MLP neurons of a small language model. Each row is named by its layer, matrix (up: input weights) and neuron, and shows model dimensions 0-63. Each number is 200 + 20 x the weight over its row's rms, rounded and kept within 0 to 999.
After each neuron's rows, "fires in" lists the words (lower case) most often at its 100 highest values on Wikipedia text that the model never trained on.

L2.up135,162,200,191,167,168,202,163,210,227,216,185,233,210,227,169,209,199,197,213,226,184,218,186,208,213,194,211,233,211,164,191,181,200,184,210,172,193,202,190,192,164,215,218,198,190,210,194,207,219,205,213,192,199,209,201,218,199,195,205,217,222,200,216,192
fires in: "national", "often", "major", "union", "listing", "positions"

L8.up37,207,204,207,216,189,182,212,215,224,223,217,205,168,182,226,191,191,197,199,175,187,203,203,167,167,211,183,204,176,166,207,225,253,187,199,200,203,212,195,233,202,215,214,178,238,203,194,215,246,233,190,193,211,201,210,202,255,197,177,201,183,196,215,196
fires in: "to", "of", "along", "on"

L2.up612,214,213,194,163,214,201,201,240,169,201,219,191,171,185,254,242,183,183,203,174,216,191,228,212,189,199,198,160,146,188,191,233,218,196,229,203,181,223,194,185,197,198,200,190,179,212,212,199,213,168,202,191,198,190,208,245,216,179,177,223,197,201,246,198
fires in: "100", "association", "union", "railroad", "service"

L2.up47,186,228,190,204,223,193,194,202,175,201,185,204,187,223,201,208,233,220,189,200,207,193,173,214,207,204,195,209,169,222,205,213,195,220,171,211,174,196,197,204,183,195,226,201,198,209,224,210,187,217,222,191,176,210,221,199,209,211,179,217,188,229,230,210
fires in: "section", "children", "committee", "foundation", "artists", "party"

L3.up233,194,175,168,197,218,215,173,204,204,222,182,213,221,195,242,221,222,165,198,200,172,162,185,217,183,199,206,206,205,182,192,208,186,213,169,223,166,196,190,197,205,204,183,226,262,238,213,204,228,182,210,195,220,185,191,214,163,195,201,202,185,180,196,209
fires in: "use", "based", "model", "particular", "stone", "example"

L2.up431,180,160,199,188,192,225,182,194,169,177,201,198,192,175,183,204,184,166,212,142,177,165,203,210,213,206,186,194,200,207,171,204,179,192,170,218,196,225,195,214,198,210,201,214,199,196,200,217,222,220,178,210,232,210,203,235,179,214,232,173,189,213,160,224
fires in: "club", "used", "available", "standard", "limited", "magazine"

L2.up167,226,172,200,172,224,181,186,190,189,179,185,221,187,193,173,195,185,194,199,197,184,186,185,219,184,213,184,180,208,193,198,201,214,190,195,175,227,201,224,196,174,196,197,190,192,134,173,201,215,177,199,202,182,163,220,230,169,207,190,200,191,213,150,200
fires in: "new", "additional", "including", "logo", "replaced"

L2.up511,160,196,203,177,211,211,199,240,173,177,190,199,164,170,167,195,179,231,174,184,184,218,202,231,175,204,187,206,197,231,186,212,205,191,170,200,212,237,202,199,188,215,218,205,196,202,208,238,191,188,217,217,193,217,207,150,186,154,197,174,163,203,209,196
fires in: "received", "services", "life", "communications", "writing", "write"